{"head_dim": 64, "activation": "gelu", "norm_place": "pre", "attn_scale": 0.125, "bias": "none", "steps": 5602}
MLP neurons of a small language model. Each row is named by its layer, matrix (up: input weights) and neuron, and shows model dimensions 192-255. Each number is 128 + 32 x the weight over its row's rms, rounded and kept within 0 to 255.
Before each neuron's rows, "fires on" lists the tokens most often at its 100 highest values on Wikipedia text that the model never trained on.

fires on: ",", " |"
L6.up1124 [109 120  88 109 151 140 111 157 123 152 169 125  98 147 146 151 115 149 142 191 128 128  95 157 112 154 120  98 110  86 128 149  88  79 164 122 171 181 117  81 187 192 102 117 118 140  91  74 120 177 145 136 153 172 160 175  85  62 109  56 135 104 156 145]

fires on: "ir", "h", "is", "ung", " to", "isher"
L8.up842 [ 96 162 150 151 169 168 157 168 111 166 127 143 111 109  88 175 160  75  94 154 102 207  57 110  94  87 107 158 130 136  74  82  75 162  79 122  86 120 134 106 189  92 143 127 107 214  70 132 135 133  74 136 105 108 118 110  62 133 121 126 127 111 131  58]

fires on: " to", "-", "oth", " have", " play", "el"
L6.up158 [113 117 159 156 120 148 173 106 153 160 133 164 160 143 127 123 134 117  94 151 129 112  97 138 156 117 146  32 164 130 119  66 136 113  99 120 139 114 138 107 173 108 141 112  92 104 102 124 165 246  73 118 119 121 107 102 130  92 116 157 121  55 177  81]

fires on: "0", "8", "7", "ile", " to", "4"
L6.up695 [164 156 217 109 156 137  58  88 131 105 124 136 110 137 132 108  63  98 160  95 180  91 119 117 111 111 135 144 119 182 115 157 150 117  99 114 134 120 139 136 152 137 164 122  90  96 200 135  98 141 103  89 101 113 121 122 132 154 134 127 158 163 116 126]

fires on: " order", "view", " decided", "pt", " own", "iga"
L2.up766 [150 216 113 125 126 189 122 166 118 148 117 150 158 144 124 129 182 146 139 119 189 144 132 123 133  86 185 137 127  83 165  92 155 134 119 156 127 121 146  82 176 167 133  97 119 126 141 167 157  83 127 103 141  72 130  78  50 150 163 167 130 180 150 164]

fires on: ".", ")", ":", ";", "–", " |"
L6.up1018 [179 119 142 126 166  79 152 214 108 143  94 194 104 136 174 118 139 121 118 114 152 120 145 166 176  88 150  78 141 140 168 138 162 109 127  90 133 184 101 131 128  78 109  69 126 110 127 129 120 124 103 206 113 150 197 158 107 104 134 110  97 182 142 161]

fires on: " medal", " war", " particip", "gram", " cer", " tro"
L4.up1194 [121 181 126 168 149 129 211 131 152 129 113  96 186 128  97 107 115 123  93 109 100 132 144 114 120 156  87 128 149  66 157  98 177 146  95  82 137 136 152 138 152 152 170  92 138 117 125 167 142 124  87 149  58 159 110 154 115 176 151 181 125 166 119 155]

fires on: "own", " still", " med", "ights", "anced", "eball"
L2.up631 [172 159 129  27 147 136 139  99  91 154 102 164 116 119 165 153  67 113 178 142  86 159 119  94 105 107 141  91 141 195 137  92 147 142 170  73  95 155 111 118 194 125  96 102 146 127 112 113 134 164  81 115 162  85  75 114  88 108 133 155  99 140 136 105]

fires on: " and", " even", " un", "00"
L8.up1383 [165 170 117 135 103 144 164  98 141 106  87 148 183 122  82  80  88 122  97 167 123 123 103 108 104  90 179  95  76 138 129 183 141 129 143  89 150 158 184  85 165 118 141 131 107 164  57 151 197  98 101 117 122 140 137 158 110 107 120 131 133 201 161 136]

fires on: " |", ")", "red", ":", "ent", "oph"
L8.up378 [118 211  98 175 152 147 126 236 145 152 112 125  96  65 110 109 174  70 112 104 128 128 109 103 114 118 130  54 140 151 129 108 148 170 114 110 109  93 153 154 156 187 181 105  78 159 128 109 107 143 153 148 126  78 114 108  68  91 163 122 141  74 124 135]

fires on: "es", "ies", "ions", "s", "ations", "ents"
L4.up1458 [152 171 110 113  69 107 119 124 158 123 141 108 122 165 139 181 112 148 143  80 127 188 131 162 134 127 102  57 143  97 198 113 134 120  71 184 119 109 145  97 196 158 137 150 148 127 172 116 119 185 109 142 121 178 132 106 125 146 136 178  79 169 106 148]

fires on: " into", " earn", " civil", " fe", "ić", "erson"
L2.up716 [112 139  89  71 157  56 125 117 123 167  80 100 147  92 121 133 222 108 104 169 104  98  97  91 118 119 171 109 136 185 113 128 150 129 130 153 162 124 106 104 140  99 118 107 173 120 114 147 179 126 175 168  68 108 172  77 173  99  98 106 149  93 105  79]

fires on: ",", ".", " .", " from"
L4.up1106 [ 54 159  76 137 113 168 191 171 100 105 131 138 112  33 118 119 170 117 159 140 116 143 145 109 176 107 151 193 144  78 116 125 159  71 140 133  87 191 113 121 127 170 161 122 143  75 163 119  75 133 118 171 103 147  99 161 113 142 141 141 124 137 175 225]

fires on: ",", " such", " like"
L4.up565 [108 120 103  69 120  45 145 104 146 131  93  95 176 150  84 130  85 146 153 114 121  49 112  98  95  78  93 170 105  88 177 122 104  83 130 132  96 135  60 157 122 107  81 133  95 160 102 112 112 123 131 121 114 131 202 182  99 131 139  72 204 104 145 139]

fires on: "or", "ro", "ra", "ast", "ru", "ors"
L8.up1411 [136 127 165 131 124 108 115 100 138 162 128 144 194  99 104 167 111 115 115 157 149  90 126 113 105 134 175 134 107 104 126 100 109  53 165 165 101 153 118 147  77 149 141 167 112  77 133 125  97  87  47  83  85 113 112 108 129 101 126 163 118 122 110 107]

fires on: " and", "and", "'", "as", ")"
L6.up802 [ 72 123 125 104 187 219  80 122 139 147 123  94 126 135 132 130 143 153 186  53  96 136 137  68 164 145 175 136  81 131 167 114 163 117 124 169  77 119 168 135  86 131 119 134 157  72  67 144 111  62 129 104 112 112  98 119 131 144 134 123 161 142 141 144]

fires on: "ax", " They", "ates", "ility", "ind", "ampions"
L2.up135 [ 81 143  53 104 164 104 100 175 164 155 101 158 153  99 152 131  94  95 177 189  93 102  78 131 135  99  91 129 158 135 122 133 121 165 147 131 158 150  81 124  90 120  99 128  94 126 128  99 122 112 139 141 129 154 171 127 131 110 118 134 191 137 154 128]

fires on: " a", "ong", "r", "hen", "'"
L8.up1007 [165 166 142 148 113 104 163  80 118 157 130  95  94  97 125  95 133  39 120 132 113 153 136 149 203 152  80 117 125 156 150 138 133  99 146  68   2  86 157 101 123  90 121  85  95 126  96 149 185 180 110 134 141 133 179 143  86  75  93 113 151  64 176 119]

fires on: " |", "|", "ist", "isc"
L8.up188 [128 116 158 194 199 109 102  91 107 111 158 181 106 146 105 130 168  98  95 115 146 163 107 123 121 133 163 139 113  88 138 114 157  98 106  80 101 150 156 138 132 123  74 103 138 117 147 138 166 159 127 138  99 137 133 127 124 106 143 109  83 107  77  84]

fires on: "s", "uz", "ow", "e", "oss"
L6.up870 [148 151 156 119 102 103 156 148 129 149  56 137 177 131 116  68  81  81 140  82 154  92 214 176  82 203 121 114 152 100 125  67 133 121 144 152 144  85 128  94 112  68 129 116 153 113 104 186 165 160 132  87 111 134 116 154 129 165 145 152 186 121 157 147]

fires on: "ional", "cept", "ated", " decided", " given", " particular"
L2.up1273 [ 94 219 108 124  96 106 137  70 128 153  81 177 139 152 175 112 101 144 165 127 137 172 160 116 217  56  97 139 100 109 113 169 124 109 139 135 133 145 117 122 104 134  56  94 106 122 156 132 115  61 139 139 154 103 153  72 131 104 179 116 120 123 110  89]

fires on: ",", " |", ".", ";"
L8.up973 [133  91 119 116 114 150 150 140 140 145  90 148 130 114  87 174 111 103 118 157 148 149 156 168 147 123 160  94 166  83 139  90 148  81 143 105 120 148 138 118 125  96 168 112 147  81 104 168 147 109 107 123 115 158 125 217 133 145 134 178 144 146  96 213]

fires on: "ur", "an", "k", "r", "ab", "ap"
L8.up236 [179 137  74 108 136  95  81 124 111 132  88 130 132 132 147 119 121 104 135 143  80 170 170  99 108 153 110  91  69 134 110 126 141 183 169  85  96 121 121 208  77 162  91 145 135 115 106 107 188 150 117 139 149 155 149 223  86 195  76 127 140 143 105 139]

fires on: "l", "m", "c", "n", " list"
L8.up869 [147 134 112  98 129 155 156 116  85 100 129 211 103 102  87 132 117 108 144 113 192 145 104 132 108 170 156 115 123  90 114 142 175 198  88 154 103 147 176 102 148 160 143  79 123 148  90 125 145 116 126 148 169  92 143 120 144  73  77 126 128 165 127 110]

fires on: "th", " of", "g", "p", "mp", "b"
L6.up617 [121 117 156 115 147 177  92 111 105 198 101 111 138 133  53 153 134  80 182  96  93 129 122  89 129 139 180 138 173 150  84 126 130 132  54 153 155 100 150 123 173 156 135 115  97 118 136 179 182 155 121 151 139 144 109 146 189 116 166 153 145 161 152  99]

fires on: ",", "s", " wh", " and", "ing"
L6.up1351 [149 133 162 133 157 131 123 129 164  97  74 100 136  76 151 147 177 180 115  89 172 142  79 158 116  70 140 120  87 152 152 172 160  71 100 132 188 184 170 161 114 121 110 144 146 174 159 169 145 104  77 129 110  93 112 142 144 136 109  77 161 102 129  88]

fires on: "er", "ant", "ier", " house", "ure"
L6.up1172 [100 168 165 103 137 121  75  93 140 134  74 164 160 138 154 112 104  76 160 109  99 113 140 119 150 102  80 142 113 161 141 179 136 147 100 149 147 198 157 114 100 116 107 141 113 143  98 135 117  98 134 102 176 130 100  85 143 145 125 151 118 128  96  93]

fires on: " however", " sex", " civil", " Member", "ext", " household"
L2.up665 [174  92 119 112 118 133 124 142 109 147 121  98 153 133 143  88  88 158 168 118 147 152 170 116 152 174 168 138 223 145 132 144 161 134 108 153 136  95 134 152 122  83 173 148 157 107 160 103 154 208 166 150 101 141 176  54  99 144 157 176  55  98  14 114]

fires on: "\n\n", ")\n\n", " |\n\n", " or", " dist", ".\n\n"
L2.up1018 [127 162  84 149 146 108 130 145 113 145 146 121 129 109 171 145 134 168 172 108 137 122 123  85 101 113 133 136 107  85 143  91 126 119 162 104  89 157 118  91 220 124 118  95  93  97 113 151 140 126 152 100 174 127 162 153 126 145 160 138 172  83 136 118]

fires on: "au", "du", "ij", " comb", "olit"
L2.up1473 [124 189  59 149  77 113  94 155 155  68 109 150  90 134 197 149 142 143 189 142  73  73 132 118 121 169 124 157 136 132 117 161 150  95 109 155 102 142 104  93 199 118 125 144 104  55  85 142 116 150 139 163 142 171 183 118 137 137 139 141 199 145 130  63]

fires on: "stone", " round", "etwork", "active", "This", "ridge"
L2.up890 [103 112 119 151  93 165 176 110 186 161 139  39 117 168 117 144  94 169 129  98 107 109 159 147 116 133 213 187 143 118 145  76 100  85 121 138  66  69 147 109 136  69 140 162 105 104  91  67 164 145 159  80  85 129 126 131 151 160 120  87 161 128 119 166]

fires on: "2", "6", "0", "1", "3", "9"
L8.up94 [ 85 107 127 107  91 118 114  70 199 128 127 197  47 139 126 115 135 117 147 144  78 153 123  96 131 131 126 170 135 131 161 102 116 134 143 156 124 113 170  84 141 110 114 124 169 167 114 146 141 163 162 143 171  98 112 139 113  37 160  90 165 163 131  83]

fires on: " fight", " times", "ages", "ases", "urity", " produc"
L2.up1224 [105 169 112 138 129  77 164 123 209 197 126 133  87 115 109 118 129 151 160 123 122  62  93 100 185 148 101 158 166  91 118  74 180 116 120 156 151 150 143 109 121 133 162 121 113 123 100 110 134 113  77 150  98 166 101 136 135 201 165 127 135 168 134 121]

fires on: " the", "r", "ue", "th", "ble", "av"
L6.up72 [151 205 162 132 116 115  96  91 169 156 113  90 124 131 127 128  78 128 151 136  83  99 169  85 173 122 171 162 173 119  96 171 104 120  95  99 111 157 161 149 186 117 143 104 123 122 132 109 151 110 126 156 145 114 162 129  95 107 133 138  85 104 104  94]

fires on: "\"", ")", "s", ",", "land"
L4.up707 [120 148  61 102 149  92 123 161 198 141 147 153 158 165  78 119  94 107 116 120 135 114 111 146  90 136 108  17 154  98 113 126 153 155 134 139 125 108 116 181 142 146 171 162 120 120 147 214  65 109 165 142 158 154 149 128 151  93  82 122 154 243 156 110]

fires on: "ological", "ple", " coach", "ampions", " Catholic", " black"
L2.up862 [ 89 135  68 140  90 136 107 187 148 163 135  90 154 132 135 146 145 118 111 121 112 179 113 142 162 132 127 126 163 138 138 122 174 147  39 138 126 153  99 159 114  76 135 123 112 169 109  71 105 132 169 113 121 147 146 100  96 111  71 162 111 136  85 151]

fires on: "\n\n", " |\n\n", ")\n\n", "\n", ";\n\n"
L2.up579 [128 159  85 132 137 144 133 144 106 142 162 149 140 135 194 143 109 217 101 125 128 146 149  80 209  88 145 169 115  98 153  72 158 154 143 122 101 118 119 127 172 126 168 154 124 110 133 143 117 127 124 140 136  66 131 172 125 123 166 117 184 139 165 115]

fires on: "1", "3", "2", "4", "6", " the"
L8.up552 [143 120 157  95 158 122 120 154 128 103 142 141 113  84 115 168 113 128 151  41 137 153 113 179 112 157 171 166  94  93  82  80 157 117 139 178  44 138 153 110 116 163 128  54 176 157 134 112 110 103 107 196 164 161  68  98 150  86  99  88 104 129 185 104]

fires on: " be", ":", " |", " of", "|"
L8.up102 [194 128 221 178 162 156 175 144 119 170 152 136  99 173 137 155 127 163 139  67 205 130 153 146 134 133 158 143 136 180 122 175 151 108 157 135 123 113 155 121 143 137 122 109 127 132  90  75  91 126 143  75  60 150 186 116 108 172 126 133 190 168 116 102]

fires on: " However", "%", "American", " se", " Pet", " help"
L4.up1357 [102 151 180 103 166 160  61 125  73 178 122 109 178 116 120 140 112 108 135 165 118 126 146  92  72 121 135 106 143  89  91 200 209 115 120  87 167  90 126 124  92 136  76  72 125  87  87 123  79 138 134  91 128  90 136 147  82 155 123 177 119 133 134 149]

fires on: " of", "ing", "ance", "ering", "es", ","
L8.up247 [108 135  96 148 141 138 123 148 142 138 171 165 124 136 172 176  97 189 145 154 149  83 102 115 131 193 135 141 152 156 179  68 140 149 159 130 129 125  84  86 139 252 111 133  73 122 106 100 129 125 125 126 109 123 123 155 134 124 143 169 148 127 158 133]

fires on: ":", "′", "\n\n", "}", " +", "°"
L4.up1182 [ 95 144 108  95  87 172 152  93 165 135 137 123 158 130  75 107 106 128 133 111 112 139 101 148 147 120 175 172 182 121 126  98 104 101 107 106 164  81 102 183  95  79 141  76 171 157 109 150  70  85 177 125 112 120 126 122  87 136 154 131 134 149 151  99]

fires on: "aces", "ner", "isco", "ms", "ots", "ming"
L2.up566 [173 126 129  67 141 136 102 146 168 147 154 108 111 144 142 124 175 154  63 152  82  94 110 125 148 188 116 140 129 124 108 176 127  97 107 122 124 107  96 144  97 137 183 130  96 119  93  84 112 102 161 151 172  99 141 164 113 120 158 105 166 199 124  95]

fires on: " early", "rain", " CD", "board", "uc", " fr"
L2.up715 [106  81  96 139 103 154  88 176 131 212 138 109 154 158 133  96 127  84 165 122  79 127 104 127 136 131 156 126  91 136 115 115 110 130 117 129 144 131 133  75 124 150 146  78 160 125 133 108 165 106 167  79 131  76 135 138  90 134 121  97 123 177 142 178]

fires on: "s", "es", "e", "ors", "ers", "a"
L6.up1318 [109 149 120 119 113  92  66  94 165  44 181 130  94 126 192 150 140 182 135 121 109 168 134 129 156  87 134  75 158 104 160 149 186 104 213 171 106  94 140 155 165 138 138 176 115 128 142 112 122 132 157 131 122  61 115  74 137 165 103 127 118 166  83 144]

fires on: "ram", " into", " Record", "inist", " Di", " another"
L2.up606 [137 114 134 143 194 154 173 139  89 176  95 181 150  91 119 107 121  92 153 133 104 188 132 122 151 142 125  46  94 131  98 126  67 187 106 119  73  94  99 136 128 109 163  68 131 104 103 128 166  96 139 156 167 118 141 105 134 126 129 106 182 168  89 133]

fires on: "–", "et", "ing", " ("
L6.up680 [148 173 112 101 105 141 178 138 111 112 155 137 163 110 190 119 121 170 145 118 123 144 136  84  54 131 136 177 150 128 141 127 144 170 102 100 168 108 138  85 128 150 143 120 163 109  95 123 123 105 116 123 179 165 110 145 187 130 129 122 125 181 150 106]

fires on: " on", " in", ":", " Ar", " at", "Ar"
L6.up242 [ 87 106 148 162 116 112 136 130 132 153 127 115 164 138 124 180 164 144 173 116 115 127 135 119 133 163 121 129 175 161 126 131  91 137 169 125 132 101 114  97 159  85 241 130 144  51 141 108 122 111 136 157 118  90 195 113 107 164 163 148  93  64 109 126]

fires on: " =\n\n", "000", " name", " support", "Z", "%"
L2.up351 [108 152 128 129  72 159 164  85  99 135 132 128 150  71 117 131  83 150 114 149 109 150 130 138 127  95 144 159 105 132  62 169 178 142 164 115  94 107 102 164 132 117 154 145 183 189 131 121  92 151  72 141 173  87 133 132 120 112 167 130  98 135 144  81]

fires on: "=", " like", " considered", "adu", " Jean", " himself"
L2.up1324 [145 144 173 146  78  94  16  92 112 114  95  93 188 170 140  91  66 126 169 146 128  82 112  92 135  39 112 135  88 125 126 118 123 134  92  60 157 138  92  95 106 143 102 134 126 126 121 160 132 107 113 143  87 157 107 101 104 104 141  87 203 152 118 115]

fires on: ",", " ", " March", " June", " October"
L6.up830 [181 133  96  84 142 103 164 107 177 136  37  54 179  96 107 137 108  66 122  69 170 148 165 159 141  97 224  85 146 115 174 153 103 176 108 173 109 119 134 100  55  83 138 158 146 127 140 172 171 154  91 156  88  99 165  94 115 118 142 142 142 150 101 187]

fires on: " |", ")", " (", " "
L6.up1333 [108 118 104 175 108 165 129  98 129 137  87 201 125 114  72  55 160  94 113  77 193  32 142 154 126 107 137  97  53 158 127 103 101 150 144  93 172  88 123 198  81 104 147  79  98 115 104 154 126 131 169 171  95 143 171 160  85 108 167  84 109 152 126 164]

fires on: " Center", "round", "used", "ought", " line", "uit"
L2.up146 [ 88 133 141 115 137  97 121  89 116 124 205 113 104  90 116  97 122  48 164 172  97  97 104 177 120 145 129 163  51 142 111 107 158 168 154 104 160 142  72 103 165 155 144 108 137 156 146 106 123 107 182 141 123 118 107 184 127 133 126 125  90 124 131 100]

fires on: "om", "ing", "od", "ve", "one", "el"
L6.up1393 [167 121 141 123 137 121 155 160 134 123 152 117  99 115 122 101  68 162 138 200  82 134 132 106 114 105  95 145 137 137 144 142 106 101 130 100 168 167 200 161 159 217  96 128 139 127 121 117  91 120 140  93 112 125 112 155 123  95 123 109  87 137  77 139]

fires on: "),", ")", ".)"
L4.up1161 [ 99 109 169 120  75 142  94 164 102 179 156  89 110 142 152  99 170 149 130  57 112 141 136  85 145 148 169 101  62 118 112 119 168 135 141 171 108 128 104 140  95 170 150 126 142 153 106 101 110  91 158 185 151 127 107  90 122 146  93  99 127 113  63  81]

fires on: " that", "s", "ates", "es", "ites"
L6.up798 [124 123 160 135 133 182 145 115 156 100 154 124 115 141 134 140 118 179 158 109  96 193 143 103  99 171 119 142  96 143 174 112 119 107 172 163 139 143 147 119 167 111  75 125 137 173 134 169  98 165 127 123  81 141 108 122 145 124  81 124  94 198 148 106]

fires on: " remain", " follow", " wh", " Adam", "è", " effect"
L2.up1265 [132 149 114  91  97 131 141  48 115 129 107 125 203 146 118 136 108 137 173  82 138 146  94 120 121  81 129 104 102  89 128 212 133  85  75 201 133 110  55 142 133 130 126  59 129 104  90 106 131  89 122  66  85 106 131 136 125 134 143  76 148  97 118 176]

fires on: " to", " met", " vs", " An", " a", " –"
L4.up127 [143 158  83 148 115 113 186 152  72 135  90 122 128  81 118 163 118 104 169 137  61 119 125 104  83 150 205 184  98 138 174 170 143 124 104  88 115  94 124 115 110 152 116  84 185 112 169 107 128 126 104  59 214  82 154 172 100 117 171 133 144 163 156 189]

fires on: " March", " Championships", " November", " League", " record", " than"
L2.up1285 [133 140 104 125 113  72 128 123 135 158 155 126 127 152 100 111 117 159 122 136 132  84 122 157 129  98 181 136 118 116 157 125 163 169 146 105 128 139 172 149 123 107 127  91 144 152 126 106 130 120  73 159 120 125  73 165 131 200 113 152 118 169 133 142]

fires on: ",", " ", "9", " which", "6"
L6.up1100 [144 119 112 165 162  87 103 122 143  94  66 135 133 107 110 183  71 102 134 116  90  95 187 155  70  55 144 125 143 118 101  92 112 146 113  94  87 138 125 132 127 119  76  98 172  96 128 220 120 103 132 170 102  96 121  92 120 125 126 158 172 166 100 104]

fires on: "ural", " Christ", " Canada", "ource", " Empire", "ility"
L2.up1505 [100 119 109 158  89  95  90  93 150 120 113 103 111 180 192 122 150 129 152  65 112 132 148  69 130 121 160  59  79 108  84 141 145 126 116  94 168 174 112 195 142 138  75 175  92  94 160 129 108 136 137  96 168  74 114 128 109  97 138 150 100 184  97 120]

fires on: " as", "ves", "ve", "her", "les"
L4.up1514 [112  78 151 125 132 164 128 121 112 127 116  95 160 135 112 163 109 162 136  73  96 184 166 133 176 135 128 157 131 141 103  93 133 155  77 138 151  78 127 159 136  83  79 208 131 114 147 119  77 131 123 116  89 126 141 119 132  90 129 103 185 171 122 121]

fires on: " |\n", " =\n\n", "\n"
L2.up556 [ 79  77 104 109  98 162 137 112 107 100 164 177 126 127 164 135 154 197 147 155 124 128 111 134 183  94 188 163  50 169  99  86 205 144 161 166  76  92 132  82 132  98 126 111 134 128 124 167 164 122 125 119 118  73 144 152 132 123 177 125  88 150 166 171]

fires on: "\n", ")\n", ";\n", "'\n", "===\n", " |\n"
L4.up335 [ 86 110 142 130 178 170 127  88 162 145 113 148  98 155 200 131 153 129 143 147 107 114 146 161 147 108 182 108  59 167  96 108 152 167 151 125 122  91 126  62 112 116 141 113 121  96 115 166 120 182  99  92 129 111  93 192 100 155 166 157  99 157 133 106]

fires on: " of", "s", " for", "ure", "es", "us"
L6.up321 [ 98 185 111 163 161  92 141 161 133  66 129 156 153 109 101 145 111 139 177 113 146 108 115 153 174  94  85 151 163 138 110 126 159 119 153 155  99 183 116  98 155 141 128 180 101 193 101 108 159 162 127 130 132  86 149  99 133 113  94 129 117 124 121 100]

fires on: " and", ",", "ft"
L6.up27 [127 131 189 138 163 125 148 109 185 114  97 123 105 131 138 168 180 155 132 107 191 140 126 157 130  98 123  97 164 132 178 113  81 104 151 101 192 144 143 107 141 147  90 178 100 100 114 153 131 101  78  61  81 108 122 169  78 159 192 147 132  98 124 136]

fires on: "%", "reek", "American", "ternational", " inc", " Just"
L4.up797 [ 98 182 150 118 188 160  84 166 129 131 152 143 136 126  93 126 153  85 105 114 153 164 130 151 144 151 139  76 146 149 123 144 144  95 107 115 113 144 127 140  97  96 102  25 150  89 139 141  73  78  84 113 157  92 116 148 131 191 186 113  89 130  80 160]

fires on: "ish", "ater", " expl", " develop", " reve", "ora"
L2.up829 [ 72 175 130 119 156 109 130 112  93 126 151 106 130 101 135 130 130 126 127 118 106 156 139 108 162 115 121 110 117 160 104 142 101 181 112 142 124 159  73  69 131 157 128  98 155 201  71 109 142  75 131 164 156  88 133  79 121  82 112 176  72 162  80 168]

fires on: "s", ":", " on", "ents", "ts", " "
L6.up834 [203 164 131 120  50 129  55 144 143 194 222  88 138 104 141 109 133 133 100 137 150 145  70  77 133 107 100  85 125  94 174 126 158 166 111 144 151 176 102 155 168 143 173 116 107 156 142 101 105 134 123 124 103  82 144 150  70 111 146 158  87 127 144 118]

fires on: ".\n\n", " |\n\n", ").\n\n", ".\"\n\n"
L8.up1003 [149 171 140 121 105 155 150 134 126 197 131  89 125 139 189 168 181 123 121 114  68 128 173 159 128 136 155 189 171 164 147 117 126 137  97 124  93 107 151 160 138 100 171 137  93 122 110 139  99 117 106 196  83 152 139 131 147 169 199 110  89  91  84 115]

fires on: "\"", " \"", ")", "\"."
L4.up89 [130 121 220 119 125 148 122 153 119 168 134 157 131 121 147 118 139 137 118 107  65 205 123  91 131 127 152 110  84 155  90 163 172 188 126 112 114 197 140 123 101 122 131  94 166 141 125 152 149 161 153 116  92 124 148  80 140 109 156 175  50 132 119  41]

fires on: " power", " side", " en", "rist", " neigh", " goal"
L2.up454 [ 86  89  79  51 104 119 131 117 137 105  62 121 197 144 150 200 106 154 138 137 134  59 130 105 106  62 110  74 116 171 116 143 180  76 105 151 160 124  83 149 118 123 151 177 133 186 121 114  83 106 122  77 112 140 166 131 132  97  88 117 100 208 117 141]

fires on: " but", " never", "mad", "″W", "orn", "eth"
L4.up1480 [113 169  99  68 128  97 105 154 100 172 120 139 115 105 180 186 168 159 147 102  89 102  92 108 107 158 127 106 165 132 115 152  90  79 164 142 169 138 151  95 117 114 140  90 158 102  55 120 197 168 131 143 116  84  98 177 138 105 118 114 195  96 143  96]

fires on: " ", "|---|---|---|\n", "os", "|---|---|---|---|---|---|\n", "hes"
L6.up449 [104 111 176 140  96 116 162 135 149  96 119 136  78 167 122 135 144 130  88 136  85 108  72 141 166 162 178 198  72 139 125 119 152 118 155 149 128 143 123 102  99 138 146  87 122 134 180 156 200 154 146 122  96  47 138 136 105 121  85  72 127 123 162 141]

fires on: " |", "1", ".", ":", " O", "ly"
L8.up1316 [128 176 150 125 175 138 108  84  91 123 139  73 111 106  93 158  98  82 155 145 153 118 143  98 125  71 131 110 157 191 115 131  96 112 145 126 151 100 119 207 133 118 113 113 166  99  41 126  94 134 182 147  81 109 207 104  95  99 148 107 185 162 176 112]

fires on: ",", " P", "0", "4", "eep", "8"
L6.up1400 [183 128 156  98 182 110 111 126 113 124 120 160 125 100  96  86 103 111 117  85 171  85 108 119  52 138 156 177 117 169 102 114 135 116 102  65 109 152 135 173  94 134 182  99 157 135  86 170 136 139 129 151 136 144  89  91 119 139 122  99 115 160 173  90]

fires on: ":", " a"
L4.up1359 [132 213 135 142 159 154 146 132  77 155 131 180 185 145  53 119 175 130 172 121 154  96 135 103 159 140 156 147 149 146 137 132 125 164 115 100 165 113 136 157 150 133 188  83 198 122 132 121 145  82  98 104 117 138 120 135  71 161 167 159 136 122  97  87]

fires on: " of", ",", " in", " have", " th"
L8.up1306 [158 107 120 138  98 102  73 133 104 154 145 116 140  96  75 114  43 172 106  88 101 132  93  90 126 151 124 128 171 162 110 105 161 153 163 124 130 152  99 126 137 131  98 109  80 139 141 136 154 145 159 128  88 116 153 144  96 124 149 126 146 153 177 189]

fires on: "aster", " inst", "unning", " Year", " player", " Sun"
L2.up1092 [127 166 150 147 163 153 118 100 129 150 113 119 136 156 186 153 125  86 158 124 129  39 122  98 135 141  92  77 131 123  81 144 169 138 101 109 129 187 112 129 107 144 158 129  95 148  56 113 114 168 112 132 131 100 194 134 117 124 164  76 122 155 151  99]

fires on: "2", "0", " played", "1", "190", "th"
L2.up1491 [153  99  47  97 147 144  97 128 159 110 139  88 119  93  76 119 123 142 173 110  90 116  93 158 134  98 163 211  99 113 133 124 186 106 101 168  69 140 121 166 130 158  66  92 172 142 148 117 133 127 136 181 160 100  98 124 110 124 117 143 151 134 159  79]